Weights of a small GPT-style language model, trained from scratch on English Wikipedia: 8 layers, width 256.
MLP neurons of a small language model. Each row is named by its layer, matrix (down: output weights) and neuron, and shows model dimensions 0-127. Each number is 500 + 50 x the weight over its row's rms, rounded and kept within 0 to 999. Numbers have three digits each. A neuron's up and down rows have the sign that makes its largest values positive.
A block is one neuron, or neurons of one layer that tend to fire together. Before each block is what it responds to, as a language model described it from the Wikipedia text at the highest values.

Responds to: Section heading opener
L2.down9:458405511508533554478576456527538551477406523523425478545506585500525437553442463474515516501562570449543512485523479458429480516512522509541583489458518433449554417503460533528510460531527466377465469513563471511522433497413461459511497620472541487499449438522508399508502458591404421485439507538557488552511444501601525473529466416431555510511524544452489435507490478431499649444477
L2.down32:414397570629506529448357503531487528471502513509523562548484566486519469487519429545528508422536531604400505569524466491526538513489524501578619509541505693481516487583412459574517577506488498531425516562499511484471519449570529514482505524400517607579503555511510597486557445566600503436441398507540416503542516562511503481546456463487526510477478459508416443468545522484442695503438
L2.down60:482512480512407544541581462498487493392547524502433505511580556533456585601496463590433528500457455492446519490484550549570424503517564432554510540534425438545495484454445503520486481510467519466457500497480463465491427504544482511526510445479556479567519486493413554489465423486524504469636431506457435414452531523514407475482383504488432500501493483546549572467545393537457585492530
L2.down71:444445558546512484444419500501446522531436478540529519473550501545492510540486486445429550468461540435474528515391530525490517503476437372584458501468552643508431530483588499523504421566416518396588464399446562510485564541509605479620466452483397489487472503446499471493436575480459496572490551517510504566479432532532530456484509519485637463592534526424597503474530396456531662521482
L2.down76:556509466563573533522559487444411511557570479483511515462548536533440445506572572592536508518507499476464430498534490501500418551439635518473488512555410611519439521512559563425442534505538535571564486519496550571526431429475489442454463516526580516448456536359485525530476555394545545432545470487508528574465469519553457549580475539415430491557515439581493443518506522509516545545473
L2.down113:512484478553490534526462494476472532475560454505475449552530528449496507553519432511633562431444481413442489504420432459462529498467354495521549573445408556539559478660520575430475510519474491492652441514470489520594510485503546530504478583501484597506477592576398431514551554511536420486505478568575524404522544508564471503543486554460446525445568577499533499516536443583533657487426
L2.down188:495553522411498543466498499438407427468525552511542504500534461544524412408521436448531468494599660472490433565554504415447496519471501543518514509473523489474484574540556565533448488479500295488535479569610509513547476486454539470605413533568476451527528466438519520504409451487534433517463513446504490566547499522543537474519508495522469512464470510491418530475531534469550552498481
L2.down196:477454532452488542437542600498468518496507509420546501450444465392467420564455508510461581507545374437502500489487415506489481558565391472474545512434534410528596431452473449475463480515437500478606471454630548425448435543369564558486487501480475505514433484449425431525536496541475498483459493544481590525478488606466338477568477409516498453469572544503479437494485502426487632563448
L2.down229:488440463502479469524458538506480576525513626545494509479496430479420554442504489512476468508451503557416479472509403609457469472461580529511532489564556595527539510507527496432536524517470448539563455520472558487458496494442449537523505432452516453469379436454541548520534449462443473509456518529531483434517457453639526377547459482495508535458555560503470562557493487459452541540542
L2.down400:540509518511571445555540503480498520549577422581523564447506535541545485410487510466548503417472566530516485541420479425497472510524592514491555547499495492494481497495516492482500470578414568506510476505498549469568572586527508530457440505379415496453432479492532424468476603530527540567453509432537494390597524584517444427521541561427497465469523569651572459465535477485511549481512
L2.down458:486477464519617507609531531469517522541450544432453390459526415464556353540426402533473420515438452537512440510497523646516478533544515518530514478411511542476429482485583480430461500469507497461478555473497463407537437501557553545439462562410603399519547465546388545545407539479482585454513521561567458488494464477436415529500442556474520512476507609464509547517481505440487514439520
L2.down468:509513484586469557469577492381493541563417500548515514572501516487428545473563570537536557504466545482503518483470430452520561475483523487544514514546440587521506498511428430526471566427451344468522511524497549556558547465508474432535570575479499468540441584625565458495494538499546517485506495477600512382542523546515579530539521504426450593402570440490477430494534459528496507482544
L2.down548:463428532613530581496393466534477555432512511543561563543535533443500493475545529561495530442568532527520470493581482560456591509504487506516584480469481514484489434591482507528477569542434443545415466518484468454503568494490611511478529556401542490506525513490550506524533539522613541449469408550620433440485508510503523516561532531370539567464514505416490375464502505464460740522527
L2.down550:543482445543546537497597395470475495457522456467544439607480614487453459517614510444580498457528440499555532497467447493534456438432449501453588519445546543511596489511468506486434519467506399610542446418522507510562517485506477475551447516502490568528553524473540501452430495577560481565477552510493546506509579534528537554561516484548599491475521580444512502476413543436517659544619
L2.down592:571544546498680437519484559375484451463476552555555475528508505513518498503524477426613498516475471455484551563492395531486554545499481493483454505525476429489473512459508525577499410537488549455574524546448457513414452455555475521405478458494436585524439515552613514505575446493544497510486437476486487429463595504579485534518423468402539467483426520502473444470525494422519508608546
L2.down602:444507551550516525535437492576502412488488461500514520453455542482466611459417485559474479556522533543458496518527565534452598473483434448534510450541523507508489504485514435498538485479491523487491520520459461476476470471516568495463547516442473447505445478562506518407586515495561531549411450573511456527538463488493551488449522574521461460496463404519447480529477581582518816380559

Responds to: Past participle endings
L2.down103:572538518577563456521552491494423488540508566472527471506425539542530480494612531441481522427542449556456515557463376463445388435480491473446433448449535599536429518505527490585551516502421451418545564513548458555520514462520480465464498511493485501492503583513424529454618555440536519393403529411552550438493472350521531483435517536524467481518446466557415481414401489474567496449542
L2.down127:488495429602526440539544496514480493590492482533454525461472560570479434458496483494462559551510501490530500438484566499495530466495600477482491583474510511476409437396584478528514546533612495508523394425588519402490435468520532440435559500465417564497513430435472461494483426507522548559578521513528491531504423412536443508474462526523431529498589499583490502512372506536447490471561
L2.down159:512363439424446536607478486574505453480539601497650517452529487479470528503491530481510599494398530519512522491540493538504494519575484475541526502489531442466558488458516521535509491580474556550603436510545531511529457471481481523545546513562420492504519437460494500529483470430506508579477425470486523478510460429545569525508464543515432570576503486544517433517523489557408451523552
L2.down167:481534498436517566500488520521468493540534479511557497383499394451505615456452544458574533497485424485440441528497440391378510456576503505434498424461474560482516490543486516521520604568515497527515464520547552515518519470509492590414456592433445647512485486518504518556540442539492495562523562490467533527486550547467573502474574548523527478433459515523514461510517553504390608496564
L2.down212:554523475534553494527420463535500509475384510518478401461475474444555498525538558518454468521446551521528498478526524431562467476469462544504584457357538512575552496547462418515543511599519542562544561534518471657579506648522479525461537493527474435360466578464496565473557532508483411505543438563438475540504511475528580511503466450514492574517457461592461597554576501579514545412482
L2.down282:504551446430488569524435508518471464600411445447429520578566496515455414451529471440443485476538461534447509468498477462603507506498476555572502411523493418583540534501500568458495547471482448506455463410520607499490527479428530450426443527406471466518541427498519419433422558557475533578444532513453542476500522579491531445429509525552435452465495433526528589499533421559513547395510
L2.down291:490484580563519487534525530525487500503492523424542528519523592469436502486491460532541508565445503471422464441545553412492477543479470457402467482548449457522465533542524480483531489430566564538458468487557560559514452530516533528534456530483521473515514589428480623537554590536527583485541438435404502518535523465532525480533537513541480570463534508530416394521484559522537472511524
L2.down322:525534489443434505436447523495465545468575469372484568487475473573510511450599452519515592421500556502405562396412554536566441450505488446476443493469497557510550448498582511507506426561418432395483462576587472469536461513419561474632534502541431485472499408502504498460461495572489526434557531485449502471504459479500516533546439476538547458569609456556513535499471571483504516493509
L2.down415:524462472523467604470515561519529491515432415402462544498539469485516554604505496520525503484508550558548485519558513412538362488469470501473461517515536428491459515587473520539527489390509484487558452491537583492584443482512433552380530567500414511393532493459442511532582506513510495437518454483573546551511434595555501413470478582499482578592511496528537598392516485508544573539475
L2.down434:559521563468608586504480522508533512451479444430575589580489547450487539521554473568533536438503416556512578505472538540511604500450506502542479557574503577525514495487458523498489533502452548506539486532435518546547546494504529438476523488486429510432548568460455430523485517472483552447558498446400522511571425387476564515466502432497526427498542437611581413606437487552513558521476
L2.down437:546545510547503475536488432466509451526497508571421459459473545519435515539496460396561506568467509478549561461481485476460532569609543409436591547529473541567485417467581459552530528511465527440578447536562523488412486526413552472534460428596410510479427452437498505504495486545532422482526500535517418458457503561493385490500530499471474535544527397537484441505494577559529514523514
L2.down494:541471573384592593561482529476472477525525468458493584514449406464481413480463505469491629521526513600418505515541617560489426480432467521515519562524535422429541545492526525483480455497469490538531505503553550428446546473529582511603515399515555520466538555483480476546541557541471515647493524436480509477480494638459537497527492431541511504517437530527470516614548492503434561491501
L2.down598:538507442473650563436577519457612527527461450480532483441465501422469580517473530593451652490453506523514508581558476466492427481448475582518441502503531576557553556550518496501472530535561514491426463466409475478542480496567495482500435537491414598535516539443556527539504563508462550558621465522535586562504519472491526533525497548484515464527508447528507420523405453465456475498567
L2.down599:476643486528417436565541527458486522481567579437605462499449470471418520481454461578399463513476530509503609402449533535567486482463430504487401492644501483455391548512439448499462463556507550523533448518488562530475440499420510549466503436551534650538604421410436532577573491471517402472507537493469470424495477603543619525509530400588521528575425418504462580555549470512534569512511
L2.down633:572525529431440467465441617451440515573473434442565488473528435501576464508447563554531541538567536449480474560508463427477524530519500488503555447545526428486483498561518584558503538480429412515475502496444544480446485484455366542473531501546472447537508385420549517482467480519507538535639538550516462468430484532418518475517397544502477463441539531501530511474477481386489490564523
L2.down698:510488510438544473476511461504468582596581529490464503550457621525515491464424463625567524462534534497505338520461453510524569471403550530484505483437498455496473504499450440573400489530516552473559593613461549539414568430517413496435520445483496539540513566550567494461498561412481450433500522552512489484506578516507523510482545578493470564407504498530454527445556433536460577503533

Responds to: Separator after stat numbers
L4.down281:536485509539458528370458485488580564569458579552554540466522461524528487405448468420497560468526507474544454516427446514416500465529507450478522461508457460490373496476573483471508513549484463516540388516547563472575531445580513482499529547536458639554458530508506442423507456561511535509504499591520569511489459498515524503529529460487533450511520485431550538433499549520473506496491
L4.down295:437501491494526551484508460580499568492492556473495548607532446584485433456525468481449591517496529462539445605445485441460473476534504558504589476499506487497561509476532514527434541421549572446464480523469466490524589529498542466510477470456540459514591540522588458530412480507473478512492511504452586442533446512368441459624397443530549474433543483496487572498468400455431419544512
L4.down361:455443504368521479484544451493581480446527546502543435548553569474520516529520494620455535456449489424452566549463511548451508553446543447545500542534551523503491560400477588360588467467537534455567556565469441491503542580553507481517536455479496548520468438519551503461497505518487521525514556535488541513527547534479501490431471567565561488411443487484535554429494450520616438450563
L4.down398:468491479549517531552430460530549428509435593490568391500500496549484498475496545482594496541487489451480500553503599464549468477563475450539467544547411590440458496525548560492419466500447435505442481564510460446500521551434512514520604486525447503632420448484471561514484607465554531522509406537564503584474464549542515455510442509548480541542493647575508421552475545490407399479494

Responds to: Paragraph-break newlines
L4.down78:638479495573498455413568533573546608520498571464468513533588578545410469454519482499484388559448577463542553501551432503507444465363599513500465481551418400518448512472436496462523514458536616500511487530523520430489432546544522479486532518461567423503439441470462495511448513450473560525541507460497522510465490453531490500517479382532531369484399507524570433583478535506464468464505
L4.down285:392501515474484471564475390535568586431532574485491522540601430528565395404526404467434533420464449462443533544437509428543545472530508462504480556481426582487528490586495498454483587427488517448418476438481564548507516518545550401385456495516480496509492453508490404524542572481530552493549588544511494482486492578453504448475545445510608491544568489401564537478494473500523684511478
L4.down373:433402454507506584544603471487507538433536470459441433446503578486495570444518490497512447469541437537498608553464509561451476448518434492556589485491516449487520491561548436493501549479523497431501465509563547490435474546527466466506458561440440470447469520484542335521459503582448538483492496483533510476552476468505495468444494451502567559494458633613574403501493491477442780503558
L4.down496:471459596508543494499499483502505507513444525420518514526574515452386550549495378408459528451550519491483531487513483548497532598444555510533463502572468484496571500507528434558551487495494457440570473500506500515495514468402555490538551544438558524522596419570553443601468527551459515444547427531497483470488549538453496535494529474469446536502559497459470493528481457440538667578516

Responds to: Day numbers in dates
L5.down628:482532464523496535510588562458481474504474642587538532461418488505508532564530581541478558520477546425508535577525403604561520604620558517511499501486475491527440503492498485385521495518501555512606580512475556516569496521570421574423456501466501511382532507389449499535523411423539551499425528490593424545554441466522479482461454534440502415518494474457471512437534518522552460518488

Responds to: Passive past participles
L5.down630:439491517475532473477415460513436499603539524459570539532467451576473481427540462524563455489543412504467434560481498500562539539520519560534549453542502464497494519546484560397527588502492441493542388544614545454489483542474500473580450454468475478465526440494473435445554526504482533472423446472486478465490444495514488591529438460627525428469515430516499532472457408460477613448559

Responds to: Wikipedia biography structure
L5.down587:647487501458510580540565517522518478491603409513522496485558441478574437564540556592456518466422420475482509517476494544527452475502492429501537517535497405501552538513509471482407513517536359509470496437513530351507598552448418475488548476519562472432453490481439496536495424547473451470517543501550508463412528443491509497529473589514505510456526424523488471568502479377477543555512

Responds to: Passive past participles
L4.down63:554489427531492511483436497528472492491444537456485515510465589472559581576596535486509421570485460490567510523493453428461607488500482528504536515372581521487479555524471557493419581377480456512569508572443392489487542482452526501457473542534483482539482422462423514428542544464503549565503470531402481569452481517540535575485493499546494450568520458519492509442456462445503434437462
L4.down291:576526507557426472581468475593402484444448460398503434443362419538429526447484483557488531505542496566551483503552465492485468515500500471466504452460554531468479493552527507528508530494492539545514501569511551537504485495421537449561530546476488494397496410535501474569493600559450541429576442554538490521484454552468562420545525420544527472499464459594424406521467566588451469488455
L4.down561:526481600446555535465468478483499530545470451505465429504426460551520476500466519508556506503501509554476446548444466500494549468591570471494489480430565608550535502532546477507484489540522472483489475512527516483461492512531506454553490521515504667530470490472487488556470490561482547457578400475584572496531567519521537503538404518503623471508514361592422465445572548527543578502612
L4.down602:531494560469534522540492544418458560550436463477480603682517567547457399488482433576584441528514512473552463496543492554507476529432488482529592565558521506495536468534441503521460550539517415504535444526498432427543448483449415368506475488563505651545584530477514528393582503529508534496484488490529615571518494482443492502566457544492476484518533478513486553581437447418453484488464

Responds to: Quantifier and number phrases
L2.down8:522494457521626440515532503521539429463466481493527457480539462434432489565487481512539432488548440528509548473506388447495453518478512516520517429472501557391612584531475526552562511514553482458529417472466459501518483462438475528390505549495513603433381564596416526492465481458567504529505560478449438579533469474510508500469520585549541596456493497406467391543531428559508486403478
L2.down15:488432489516549496528498471459425522438552537535528444491513551509465525523447529537508462586513419514550485448524521534530507659537427578432537584535481428385534448480497523555433581474488591417569503594504485544548495433569515443530469453389531588537492516464522534480563520457473539469478498562432558464439501479465445645513466484536631525611493455479549498554562537469500459417535
L2.down21:539440354456526471506484548552523491407403555394508532576410384552486521511505476535538585569469564510497534461526498447517495509467444549485465493582498538493539527550498531515449442492541549483431517497551544428439487463406469452455414511438490519443464464506445414542505469579548618482432472526557592497446439422492497500533532467479543513581572506415482494566541495570535513476510
L2.down30:507478499393467530440491508581549591505458457470531441503453417469480464576489478475532539535495554501528478629394574486479550513481459522503568518522555439525576365632525524570579372517403455585499476420469538493542474512504438515538555456478510521487514507405511483506633529499495469536456492541549419509532534530505532547510525479437477502465528534478490416548512555594421510515578
L2.down43:587459535488541428490543420583491503501472489510511448479464540477515554436460526507521557559438457461515562492496469495517492471453492466575524492571446560429581502516541550516421560525626462539470479591453455546526466544571572561562523546491440435518593437464408444483490492575445505502487529595517463473427447511336432452461539450563496456488415541491417511441534517526467543493408
L2.down95:419487474503563503538560494586451479469424456488507522464484576518503448493533562593423479617571516531515535434429457469554528501434471591532513582416466417578469533506528571406483563541534488537527543502465345514533500508509435512437574484579511458419463443472364557484429455491506493550557502447472456504507482477542427459437595538525560545502453488506468444406454428575471489438497
L2.down98:503431557414531456555552497485489577508467455483534469375429528430573457502445420538475401568510596475541474535548488535533541409540550530526519519540509553387384463481530527542413464607540482509563463489470501552478567473509515516455478466545435494539589487494534464493452553456468488477451593524503531433457443516656467461478500508465513472436483503466565512508516521463440434535533
L2.down100:547503550556568534573394469510481450494516491575516491560496412486519447538475607491563545431553494470440603584525537615565513503499539516358531575508459547442564548513508541498599450538552437493558478524432450471475468504505473401461388520515544396441508544482484468600523452501432560530481544555518517569462474457429457546551492502581549554489466540481480497465488537567560590590436
L2.down143:546481504514544601495435522523499571570488478454406440510463493524467524614505526506578376434583551509482554512573462477490427478492543467506474497435450431522484482511435557561487493530525427524468509456428453580508516585473473434506538424569413552523488450459456442565584580494572465422514591513514392589460580507575474542499500421428500509428467451463571561441397493486441428510496
L2.down155:505437485505514489516473474482467511393538513416473531497450590466443459608520483490531521516518452488457463444520561548435531550564530485512536485470481497494574555421448436575439527485551497466601549449509538447471472461470477459446559609418547525468474488538423504467426514550585456589476509418518369504544508507489488468537546520487475469534433584459427546441501491479468552515396
L2.down421:454457499530501537557526545558590383537556464585556505533556556502482553524474534485490437577403609568517469469527503516527408423489532485538448510481489614494450488397501552489573501511506507509445512526512460493512494470430513529467547434583476510616521507495427496514466512512491510523528512485472412514529538453609484474554463556454494609522494387627428458535533457499494410520535
L2.down446:391523448492477556502429481539628490490518537567516522486467525478490491520395489456530503470504462382503487469467475519448379491462449487528542587505416531566532436525496484632497449531401480516416515563437499489410521508429443434406473482471472486526494486429562513517462479490514522494422485376480497505500447486449450422535501498530593521452546544461524495527557518479504582492506
L2.down484:520450522571488504556551500510460543530404460625556494501538534476511562499460487582449535479583515476552447549492499461572496488532517461560509515479492448479591506468492528558399543508639538474479462451569464500471584524549521670537605490479450439572478486505512519455542466446473492534399502484537496594445518440502431489526452455467525515529490454470563530467617452526622418496542
L2.down515:499457356506559477504585387565457493565493517517483453500556488513504533512483564462429414479516468480601577497412540514416494487552559487585613502413520453511398540474467464472518509403439536441578473446438507574487480509488489480439528501553528500517490443495571454507543535515560530559554515490600502518574531586560468449508459443508533536505492615488483531453453442467605531478460
L2.down639:507495539476491473498552510550495556453540540466493462578477595522449478592551584524460447529490583571537448412465469485507380485344456427549496451443423453512489500548458477498536500503573445438532446547448544630506464462519454507501581445561506635456512600472508450453462496440516529548459428513456454532486537508429488472529513588552545513550478513465471460477529563571459528450487
L2.down654:553529558473456534512543481589437454483512466483445509584488501579587418501558419432486515497507498447421424512416428495514413479535496488551492493467590591551519350433492578496409449472492477387434539500489492463511451590539489502547426437491539483386557476590578389613415415487456476529558450516558568507489488454604529505556545495511460482568465549410554548481495565521482608477505

Responds to: Partitive "of"
L4.down109:459538438485470437504467422515567500496544440440418549505532620389472501563495529498471504505546434547519531456400420502474438445495517497470378495390469494452426539528428495521485472529487425533517535415452579512488511457517506539515481430451567486573467647495495465473456480492594484471447518528463517552593492574399499546513359467464502527504429495465486607555556480502508507469529
L4.down121:538583525479437557514501507475497524450533466424531555467503595537567481593481417524441517554465426513483577470498542466523517390415518548496504525496528434582537514379485541427555474476449566595539478563427475492573487503527572515438554537547488403448506533529384548507501516418511461436507393588489483458480466465578491401565465472486413545504499446531533579469495452574526396534527
L4.down424:461491556483529525490506544548590467512489518601571479604456487533539512529515530439500427426471615568522515484541544375530578530523439545539570569551463715545450481482528470487446513507465512578493478536529456506426561522455440490462456432517527600570481552489464452645489462433414554484434463575567482509453554418482481519440538508457578581523374511513477475473534413454510696430467
L4.down587:497488506547514474566545552493516475477441440464491489499491548582545424460586507449577386526439554508516469475578541540551495507473531541541560603454496589514526487414510520467492495503566522457542455517473390517503503485410531571462572490529513583631561474532533557423506533417503505472448462450432479547587490523618550474497541438558431525520499534533503525430442539521403612433520